config.toml
rope_fraction = 0.5
tie_embeddings = false
parallel_block = true
init_std_o = 0.0
warmup_steps = 294
schedule = "wsd"
decay_fraction = 0.533
batch_tokens = 131072
seq_len = 1024
MLP neurons of a small language model. Each row is named by its layer, matrix (up: input weights) and neuron, and shows model dimensions 0-169. Each number is 128 + 32 x the weight over its row's rms, rounded and kept within 0 to 255. Numbers have three digits each.
A block is one neuron, or neurons of one layer that tend to fire together. After each block is what it responds to, as a language model described it from the Wikipedia text at the highest values.

L7.up3479:147096168109112022150083134159161083153199173110157172126111146108138127081133155119122139156163132113100084123117110187103128141125112106173134112145078136130124136120109138148101120085090143142133124201160125101152145097112152170160134117134116132139057103092145126180099129168123112104115120134096095186111163175154077133157086168111115120177139129080107132100133138099110122104181165138151116119105126146100184119131093118109047148152125156108093083148142160127129073124128089135125153130177105139156134159
Responds to: Prepositions and f-pieces. Prepositions such as of, at, on, during before "the" (most of the, at the time), and word-initial f-pieces like def(ects), def(ormation), F(iat), Gul(f).

L6.up1060:063203145163145169119094138115104142119175170105123114073102153146137103160114194082107150143093145160120166121098170147106174128138124170133162132097082105125093147173106108128077083159113114081141188130149086166108136064136157166129074160140106124120093150141172163095136126093127091076118218117130156118133156115118109109141173175110122115099145119094106125106109116142108080135117185172113082140070138134146168109083082104151160110112101197182141090106153131105172158122128087143141188130120113174120080104
L6.up1428:156207147125115089132086102150130129125126127137126162225093171152139086149193122090093152141134135109131125107160192132142140109145116151083091144097116125147123201166103120153132103164121160147134096110103154114074084116147128110128092107127198113110112115075109130130128097123161165147118128160129186095144165183177088127126092174149140136155107078108096151137130199176117139123082111094177080152115245153122094114156166129147148123132108113104180119176135132153128157061121129101106157136098185163105056108
L6.up3267:098139135131118098110116033101077167167127126140173160150124101143132033114161155154155145136131126137112139124085153100103148170126125175101130086150042161126160194170139097127096142134087089125109115145114118128100130140115130114127128143129115115096146111102178143123128131161124156093147178112136114185092116160149135133173093174071179160085155095145133108089209151149135140140045167186173090120126058128122127117145135157107133118093109138159103094135164119171049119121134122137175131152155146164148092157
L6.up3503:071185139134133101170120103158097096215152119098123160176110099087170128155162176169163126133153164150098090076122082133125144195121100131125132104131099122132118169128165122121066142133205073106147123133161082152166161106163131123141079121051115078131133150103164118167130068128144118120126169111125174186097148133180110170096147125160110175147145064093125050140129113126112129156128080131140095205124124129107116082145116116111101152125099155105156149149149151059160152151134089175148135198152128161127087097
Responds to: Quantifiers before partitives. Quantifier determiners that pick out part of a group, often followed by "of", such as some, most, many, all, each.

L6.up13:132144184128142175183093084174106165135139149115182159121132110098186119147161164125154109105107094160166180151112081109132127173131095187165112101100092107153153184201143106114104105161097132109142152116135142133152128107093131056154144151113175092126054096152184141138082081143173127198175162114130075151159130101145146082118144104115125142185148130159162115140069156093144094165044115166093104129168151101135110119198123120133108099077114139114094035126162150117125125139104067119132165103086125154109140079
L6.up1644:140163165106166180105094127089155178136087195150168097112152121148114131138120162123094129128138195071138149118143061052119135157118089170076133137126145103146139110138097125194139143151114156097096094176130141177143107117135078082173050092132154143160112116107180130141110199096135121156142101130102145160133129123139103139064094174146181133144119162144143118161100106102117127095109155114158133180170133117083172146163121063134120073115052138080141084134136162136072119149104122111079141089098094121103156115
L6.up2696:175118131144151154074066115080093176135116111125071163123085095120142116126169183089117153078163164133167158200097133122110102129124089148183132117144072111152092140165152076114135155140090141159083109143145138134111116149099107089210127142157151096126099077064176143107126171122134145194107152132080122153178170167108102092151106111112141146093148151137136117130122107118130052189110124088146105140135183136138158138105145056082149081070086134176133128132118182150121082080022135180113155088135129108097137061
L6.up3604:086186150169124125156140086108087175148084142145090166211171111169146081107154160156141128113131173091141139138079090051110094128162154184135137122138160114086114099147136073113109143127139132116111093115183114143146125109092101090173142155147110082116107106083192088140122174127149093182107171154119118100112117140119103083107085133129100148176162110158133119124162142169088132168056146111127100188134128151133125147239169146058078111107107152158125077151134159103114105155134176184119126104116103096047134125
Responds to: Mid-word subword fragments. Short middle pieces of words split into several tokens, often names or rare words, e.g. Kn-ess-et, bl-ess-ing, Wre-x-ham, Fo-gn-ini.

L7.up1230:169163119123118130149116098158129125164186201110068146110081078092178147115126125131162103106098135157168140098097119089166218121185106121107102136118108130133117205155122101139088156128125100136119151097149120105130115154100154140206175127114070106099118105104110130135161139117142105168147180141137104134117213201122134115123148201136217134152142102118131118080138143163051178111130170101115082162092130139136146138131135063086153107121063126153148126094106153142146138095152105143216139102121096129128155152
Responds to: Scalar degree and quantity words. Adjectives and quantifiers of size, amount, or degree (high, far, few, much, great, big), often the stem before -est, -ly, -land, or a hyphen.

L2.up422:158151056108080144163139077078188067125147165069161150156081179196198113116158111169106101105115143143160137105095137130147126084140125072111165128116159177143088163097155070106180141130125104167154173187119095146139186123070162151129128148133127134181148147140141062122145141108144139132105092166067193166144158105172169133131011122115131158117145107156182105085142043141149098092156131196105106073043127082136117151192065149070128136146130107052191146088156151154165126163117115117117122121084164132166102106
L2.up1137:104158120122091138081146076136156168154193121099078144151087107122190121089154131181151112144104105077140170157105135146136095153144146109130148185129144177190165164121132124127121153186101126176169100144132169103098146118139121128091175148096176165124163107152158152130094150124163125087116078144180138145143102128146108108133105122143110158116099116096148146163133054144123113174132130153091146106126073112139126110146164145061075139143152082035177138156079130123160069163134097169130142185129222117164094131
L2.up1200:116134179104143150182107131125140148138180162159098169100106104179196093130148081168111130074183158122152139108140147118128162157131170128095152113157107175165093126171155122148162177160134144165094057130147056158139171045089145076151153137123104137124142106128126132130110088126149098061085116147101165123114143126165112151140193099102164172176120096106143131099090113151113141131147182181127099128101116086139125125164101136037164145170103147097154110092087124090105071123127172164136157182131152143129073122
L2.up1201:135138172165105125108141136128170137127115118153115167108094099194102118130162085156101099099141182157126110103073140093144125142170142098134186089121087105135124126138090157141142130082130153123072082096164045144101110072131124107074145163130132107130111111090135134132104107170124087088092167162149167141126121111098137084143237145100095144138162075099113163178125053111081192146163125158144145054148131169109162167118122103050199120122035112086177143124176124143138124161177173120156153159181108157113113100
L2.up1216:136154135133140093145113140101255126084092122151160165148153117165164154115190167136115095152167153150144113076150182143135124073129178131104160142122064105114126172124109182122119141127127110133159105124112118159162125143118132063187146118036090162157207106109099090155118088142135157114115135122114182137132169086147152029097146144106163134163112156128099137143127125108175115141132138155122194042109095130113130171155087129124081120113064143134139082096106129075114110123159138158149151161193126104147143092
L2.up1691:104141091101128069160154131024133138164144149112090185125123110157169116138118150157114098115125162076144147131061197083097125118094179127129152141123110149184113079168169101141118121160143143150092092160149180232125090075085134116085127123161201118113107129139134091170101111126090120122126090159182197128148137139191112154221181141133138179141147149105176146108113166121127126103134168146106138101114118120144128145125116150062163126164154120086182152151118074094162135100169121115145121091145119096138119063
L2.up1899:112187165093160089165149121143122100112051123158133225131105157151086148108155148164067070130148128160162094128104152152122104140144085111141140126100169063117078109085130164183130107100136156246114118084190133088121114097150145159120106147053133137147233173134084144105146108107139144106126082137151143098194158112127167146176111117108157068106174150151130114104177139125162171136107149130137073143113133132088165155183067116056073098114129128169094115101144080108109148123162164150159152189125192098134092072
L2.up2685:082182171115099119124128110158158185131135116097111156155108134200161150119131161183095116084116132117165122141086127118109095130090087132104188152160154107126088121158072095161145118117127128113131153134153042160109144123076185099142152147072150162117151167140091175158094123127134139049106113159144184107178147093136164138179128104080132142125146134114110118119191135147101140147118123145119079134140080149141174155158066116057106120170161115087167129176166099127149041186137153120147172099156146089127045105
L2.up2831:134206051172126086238087151144161097097180135036138075104149122073170108096155140161127114113097129097124118145168124141157141175109128174132150161154137134162109101126168107085114130118142137190113114131115165164105167155147122094192114164184128096159129163095120228182101135157158149144110100180103120152124131104156096109118048117112154204182139173058081180154171067108158076144150071128115137140146161107127086147099120155154112195126147128123166105141052154101099069141140106073139106167108121129108096096
L2.up2836:115128102117083103179115127133134137141165113153108116134059079206137148134127086166087083132155104069100139116177188128149111135073171123079144113158114099182137107130146125188083176136149141145130170174121030179108136124095180121098081163085128119137140112097128163153120075113115105106118097123112175155146126113146100078135095113117136174153117055142114039111147109135108210170140129129097103046194120102146149108183118118085148117154087094026120148187145165150118100243108165086146152057154090108130123068
L2.up3033:039173050104122113085171156114119107100173149179094178108152105160079128143134130182159117109093099108118134095095135074137113090038178115066130117141100084129076141135112145175152137149116163159137146135136099166124179142043106089113172140153223092157069085057101087169107152157105147134114110179142157113143096109155145168146103119131141135089136097106099102158148178131095149122056143141109089138124117113153169189157156138090143097089093142149163125171152100141170131159121136163160127155133066139116105220
L2.up3340:159170087087078159092189117162164182130120163141128149206093124148142128145133146111121118144120138170117138115103179075118127162139112142145138121141117155114089046149154075149130098116121107128204103127195111165056139075165164156182149114135144147182169119114143121188117096157144126065131090155147190114112101110152156074135067106127112211160143183147126122120171178148101136097143147094129142120044138140126119145143112169129116140161178124082107104162122140102123101107132118187135148181116150111135106103
L2.up3547:142199028118088122066100164105083124143118073197161117165107167192118143152122104150123097120069147139154149106130101107100130056087165083087203087132165085132154051104154147225131127102170110169148145083168133180086156108121135099177118135116049172141145112133131151152082161144156100162111105153171127143174118097153141158154083113112131186196135118119148157173139161119113089136117127123125186129066108159147174182153137176120118169097126114087139136062148108142170217122160148128135163102161123144136103172
L2.up3590:125123163134122128128110063158197103118122177120130144109109102175169093149132107123107120113151100150150120064124098096125090089130177145111171121142138153151099104170113140116122148089138127139145144148128062155161056071117202151091125133092135118146102141096144148170133140145109138124103106148139191090122098092127108124182247120134118152111095089116103133053142168152118130126166172119123156151167104141101156177150114125109166148149147150148106125104187164104179090147134133060118130113107126140162139090
L2.up3746:083118065106114156110105156174135123136135067098090106103126093155182099137150127139107173102119131166033096149110008118126141124081120090104128099147159131104077105144111142197146104115117125136097113131130093068133135086137148132144114119142139061114116057193142183103130153149143131119131078154118099129165135120152110153109138129117120151091097139149107126133161056156152152134126093173135129085166082123103163121103099119125141129090112098112149105152152151139137132159147120096153146208153102099061106138
L2.up3975:105202142131132126155177140136149103113141103196071184132105089133141112090145144170106137118112117064154144090100119153137105120087130115116190141062101090158121028119061108050135134126133146158116098137183147064084088100156141140076154106092200159099127115195136131095088149147125132162124101155181133169150074128109139132115151141163123142092098145079115169142190174117076177100119133102119144096181089167144122114210132159104103182118098137118205189120098145109213177153075119160139151116142112138117116102
Responds to: Mid-word subword pieces. Non-initial word-piece tokens that continue or end a split word, often names and rarer words, e.g. Fahnstr-om, o-ust-er, Aug-ust, wide-st.

L2.up1180:075166138147105176086165118133114068104136112064110148108131142068155123115139140127165163093115118115132160108126087139111119126139112081150113111179118135064134149105102182054112180096095164079134122109112090111122153104131149097181095148104112086149108150083110157137104139106108117155138192170124122156143109146105128097151134100078073067130138131173122174133155187152102079106115177086147103158128190150141100158094121093100158154122073082147163083100160146082142100113180139103141146100161117056137115118
L2.up1402:153093115130149145157136128075157135128112070127137141078146121167125129140108158087131138159161122144127140113174077118098146142140126114173140124176122131123109227170136090135156125167140142121168129059129125141065120077132169152180116136184113089147096100203170210117136151137106133117124110123127134130142180145117137079079140136121097092171113166060159140104051125070099129128158130090124114115079185159121153093101116125148186153147126105110102117128155143129144149159114144081135150091204111109154147088
L2.up1766:157120145128136097208106113153079142125181165175154106120171087082168103133112142097129171176170168085104129130165121138124163093108107143137175139096136158167150103152171220067119063134125108091119124140111092176119082104124145141149154098095109087120122111099112095126141109124175086115160155127130121164076106138126091039090170146136126137143118169124146172103076206134081048157169156150149147126076078158143093085080156142161169156153141123100095144179121143107151109121136126203140159181038142159165106076
L2.up1821:128100143151127157046182115153136113141173078153100120074116139092091090128114189137170150116088113086141145065065161150096120198160072092110108102176114099118141106129070164104135118078141128102148111189123098116091115138103096136100195117088036148137139104187187075126145142145092128145137192106091085110114107135087122127091146100139152109116134142215127080205082163139110098134106137143141175079089145127131097090130148061170141080160100122103159168115179138094191111113099108117115152119106098131149168185
L2.up2006:102111101145144108096206133117119058142169107070091140123231167102045123112138079143140124189119115082175101140086134143091156149119092114148073115141126080136148099166069136139174134109114165146183115095135142133153093112070133107132123145098197093120092101170132110136142134095093099189138218127111106115094120137121104156100222122110125072054082124126133116115104171146087155143169143177121165145111144122129130141126099108110193068144113133094125157146164114117150142138171140131134164085156140117078098153
L2.up2193:141148111141198086139169081117033120135114079180162209096157118178108139128125157129171104105146073112144161115175108117087125114117111096123180137091132105167090070100183081112119187119091127082165131113144126082112120097119168132080132128111155117149155109080146107166119165123164136157092119152150129129141123104117144090150188122109120064163136077161135146119148153110109100107122190071142132114092182145129147112148106136132112110174133108065207097119150113069123104052053170180111157141150080118134110112
L2.up2482:113097168122132121130139135115200165120121127138111241095123083118154093111137122134098137103159160189094127137098107150138120224102151082183152160118069173128163185198132153082100132104117088128119074133163027182062098077158098117093154086122165079103152081128149092152092141172123131135094158112137189114109159144128112089102199098142148121114097105099142173104144199137127127122130187155135101051118093179145147148131099124132180144118124083068213126135146093073129108112164138158127148189182128090156133132
L2.up2519:106046091109099143068152113161200123168153094116133131112076141128157063139124093136127104170149111146158120121098098157122127094158118120137100121137127187144154121149121110178138077180104165154095119155157129144062143062145161181131118113086108112112128103198130169127093080112144107098130095131099124128119138110117126088133108108151091180129131145074170128058122211163075185141148139107107140122157066122124188092118112113075155109173145135064125127132098141125161104203181148092102127177173125106152092084
L2.up2529:165079084092088142150227126148099119152158081074130182134128164109065141127116143109129153177101072115113140155108151090095165148200129091134106163028074137123170197114094125184150141149150133108146090124149175192078157146103111152129141119038093113148201058176151112132114140155137146099105078099085119146083172098134164139106083133132166164116121117195090069110107058130096078141166124130114026098095142139119130053161100087169046141170122107058122139100098148119053152088156122201154134160135172084164155144
L2.up2622:147138231102138090183168086157105143118143140089100061173090167046065124121137132140128146159167096095117161104163142128127141081155158145123148161066103099095158146158128144158156105150105153111129063159123038224149166169097134128144098117096144127142145115100115163143087098149173115105146123105163146127130156065148094075106192145110171107181150129122069137124134143139153090120128132118109130124155164115173153142165155117100091172187106126040099130074121143121056120115159136205133152130093164100143154126
L2.up2731:113092097126171085161181122130147102153102137101121067154147128120105098079150124080101138120121123072067124076141138133103095111107076129139145099095170135110100145078149103166109150128127165144141122171095122099127128125109170174093114144131122098120123077129150135106135101063129137142122085110085072113121122142130091088078099158143125071099142127148141080157140126120181105151097159128117091090109103063138100098172150139094119076122134179122164110102086124108094109153189124156139167216085110097136084109
L2.up2965:123095175097109133116118108110085138083127101090073185053180105066173108112168160116160141153113142178061123094053144132092159182183130065119100097129100156091148123174108113235175114136146136176154114092115102147107178018162136075175143104121070075128142103216162157111120122152119140091111071121105113165152129175147130131120108093093131105140129137121102116096082131133118093122122205098123142155029079116112178101109103098123137173136081104128132105097115112126135141103204146125148146201194193137121110144
L2.up3586:138121148126146118135117092099099097175123069055097186050094131195094109141128095137147172156093126105197142123126156185102162170124164170138091104111069180122156126119100107230156165108144129128068120092085078168192053046109179120135076177126102092111111133155128194112094094103104122117100106174107081117117149128145157115211114113098140134078126149103121112134124047086111098092133163180129138097088161076120127077109101104166166132192092130126081111121147154107114141174193176174128178121135117112154132148
L2.up3589:121125139137120149159192151167180099116147092113136171124212146109074121110107125127152182173091118084120118101155123158115147099194171122151118089148120084100170143123063184140147162150136143161166108108102163166134091105081142107151135127094126095133114116137137107087160088078105080139133132121110101140137128174171139111075165138107083014108093144158167152120132098109092075122155175090125136053030125128135132148136167133150115074138122126116142108122238146126133162147147123128121155138169164081118141171
L2.up3904:089144163136179084217183119110079077126190150129096165167121142098147121100095090165134181148105132108159161102124197156127156171105147106136077162071080127155103131110076144126157133100146191094133117127071169176074128090105171058170078164174113075140082056101160085123118108071082114165128119144095113131074094108116146104120086106186163069059122153098116100121150124071129114120165144159117162167103116132154109097124193109116197142124149147102116102183094161127121184179120116080119120097124074116176116123
L2.up4002:094116185117143075140150105166133122117056106096108186146094115135095181119132178076145163150135138079160156143118163113115139144179089110165111103093137130120187183060092176238142110124120126174144122153090104149152098098092140096159118148060067136153131140189097164117102096083146102093105067148093131166107165107146141121121151155162117080102133191172106165104132083101140092111099174092123113068107112127104162113135133108143091118139093146134175103156149122089043132109115146175147180119184097098119142165
Responds to: Word-start "def" piece. Mainly the word-opening piece "def" in defensive, defence, deformation, default, defiance or "def." (defeated); more weakly, assorted mid-word suffix pieces like -ity, -ion, -er.

L2.up642:083151176156134098161093102147171114203169118165089141098083086111118153106106142118211073123104150121098107101135129086146168177128085142140140165126115101135124192138147119146150117107094117149116118098148148079083123113172084192168136134100139114076128164129134199167073134087039082122068096125116095154113118101142092118160163137084170120154155132094152132081153142227101138161138137109188117118116141127143120150133136136145124137136129139139101119102099144111122132121117104158114137165104113132176064147
L2.up722:120118142096115175106144085124129119105127168124119166101096093044131106195086143069156115162077129170133190179126126128170193150151073138097135149124129094171071117135121106185112151161124080113137094143163108154159142148126144086147128076130098079086160103090101098158124199094122135140093117136150147123097173107157070131060113205096108129094195135059110090145110096162108104085152121102168152184132123110123147082116152109072103192098120144162101137187148139176160146108119058136051130148188149120144091111
L2.up1100:111141143132135152143071080145125193181108110145130135111083105076138108097117125155137182111125102134107144086125172147090166093114098184124109154090114169090166159121064126149191151135104166114107147111110144079087176142148102138138168166123120099107121062119147144154127133112120193165051131171106146086161098156125109099174132226154125115162149109181083115084091140096132110111080099033147084101127103123122099145122120116134157104133098186130064047131104159145074133137121166135160130114134203175151143134
L2.up1173:116141140094157163105099112167113195098148078178197117125144097133113098111107158084190159089134144147148126094138161124145131155130105207166093100106151169133174133093100120118098119107122132159101094098131126127097146120149125120168153199076120106092140168104114137224111159084102116168126123115063126166173108114200160091100120217139145095092159089081149107118073105111130142181123127063145131125182122125110094179126091069130140148125145135127139134162181123124162130080085104160162176167158156148166080133
L2.up1241:104149095087103149110125072141133108138165147130091142195124089119137102087141153115141138122106191134133135096130102142128134123128130155107143089116117115128148149056119108146135167116120116079114100086121063099122172108135076199189112133137106111091120157152104179168158155118114173166138158143050093126122116153107131100110125123126113140107140081098129123106176138117166098127098138093117096160149060174151108172127152143146158151142139127111124138137150124045168111166124165112099133092117141086097146101
L2.up1273:179112105149168147129094070155157122153113126125083170199042066120203102099139207104123135121126173145166137111117156143098133115123109188085085140082111113141126134148174088115117076143151120189100106115141075110147089096129154108154153152130139132153120080134109163141118133105085118136122103181123120112104132145166147053078112196131146149138140005153136115117134088118147081110106092117135132124142111147107162092128089092077124137130133196167066138134151162114177159144096083182098154067137184127095117169
L2.up1453:104169180142170134153160056134127133125092158115149124161100118095133104071130218091155168202114134091126191114123139121130160102075159195124095079087142128133061137109168126172097136161087091091087109102076126101103160137080085138117114138078131090109155115103136132167128154136129153108173166130052158102162098177166121124122108164164113148107169129105153157097175151151097109149161114093101136109165137118117173145138118068135143152128065184151133140196116171107140139125105083117128174123127152190132116113
L2.up1733:165178088150136127145178036121123125104154144139160155180107088108129079101156212127153139169101130168094097126155145174086122114099172242095085129067126084145112137131112121094110136176139140133119151114158092128163133115127132199142114201104062109106094104117130196157164151112123172135128152111066111126100093120168129120085138157140147155098126117140172113082162123120155117127116102117133118090152099157149124142094116133059138157072107156148098159155094176063141121131134124134142125077123196156123141098
L2.up1751:107132091101157115086114091167095137120142119154129118102161087128126091147172162144143173082131134122090102140127125194106154188110142154122117169076133137084162125109133107125116067116089108084139097114158124095091075115116134139197220189166109113127125174120145079098114157049116160080158168168074150137141132129145127082137133157133114086162124057109134103168084163089161118068090142083146125145118091186084124139146153113166152171059103093149100138103155150131143108112097022177121136142134145133098084120
L2.up1830:078205167106110120123091102135149086150174142144145108095154121117106115102090131090167187143145118115090099149158169164095162095145104161147138133108147149151162101139090095107134243118127109121100158113166131111123154142175151136155096130118120126086082146079127133127127151138113118144084154100091144094107129173193107121126095213098113124108160154101135128159127128139127140116143098102134126148124143136152149145133164140098122112163130150111133079145146139156183171143137147128141161140141143083147102121
L2.up1888:162174135100173117104134035137153152097108155154186131127115071119139083128132183121116165130127116126068153149134099167080170074111112214083099125071133166129159104170133114123128116170112136107130136125124130117151138071092130187159129131118106126121107080122128173132141146122117126128147153103044121098152134136109116098120092180130118135123208129097153099088095116100156137108133096111104115115163106131137111159110135108040150159103105168170101126192096178104152137115106108171130114104123184078102123135
L2.up2983:125104094055199144182096117191121124190144142173061082094115103108168143076142146133131120118102130130153107058111109143139154158149110168119103081083115121083132147083093114148105106147096156117097213076164147111115117094167183151174125113073067076115077183101119147150157155167152104155087110111079103157073154127090096104140136143097128105136145134091186146113106086117054116083105080128153125109163154054139099117104150068081108081147143119112123127144157155144123116135166062180085150082152158146107122109
L2.up3638:160135155154182202099149104213148124156223114084088103171111125129152122110091140082137143107147106090164112099071153172099151120152148144106085048099124134144155143116125118151068157142100125123124149111153085066091091083180186196161139117108105094156101140097072129132106149142128086142144174135081150128092111116172079132099095185063113121181173112072141161167149156126130080147098160083134103129162157140119110166149104091049098129163123139101169114088219115099143152116131060152160102123148139114102110092
L2.up3681:112161119100089111151107064158157103192124139145130123206104022145175091070169164123199170085083146133112097154138122134085130093107144162144171139126118129109166134127138077129120114131113148123123093170154139104136150113095125141135132169143095140095146084105124160130079153132160140139135134132082117114113127171180153073090133179163146115143137073092140134117121146117151039067092102101122126182117123108092120100070118081111067133113116187128054129130143131120107151141081112155151180121169164129117125141
L2.up3686:154141127136167131117073149151125138117143102203123166180071146091168103160133137017153123102088109073136097159127151163120152154178108139119129058135104177123197129123062119151130135139060073140129114134109110093096098067164108168190072154169132097132112126086060155168170162143131142195118154108136173179208142135116077092109130135176149133116162089091131140135127062124140122106100113153133116191112079103102134182127185130100166163211126133087092146160143176105167171162046090168165157081095153130152098117
L2.up4061:136141147155111086086118133142139139166174110150138123141130154185071112119143139111180137134055114086070131132109137107114152157137087125102150184149153085128136103120096091169077154104106109083137108115130182144145202107183109187135095124132104109107135124088174128165078195109111092140095127101087146182130117122146088119174127177110166107106133150104124101184160113168144141101145158126208091144114139130131089160151203138150105129118143122107143117197155100122082121136168110098120181146155124122178139159
Responds to: Quantity and amount words. Quantifier words before a noun, often their final word piece: consider-able, count-less, Sever-al, Numer-ous, number of, over, few; also some adjective endings (bibl-ical) and New in place names.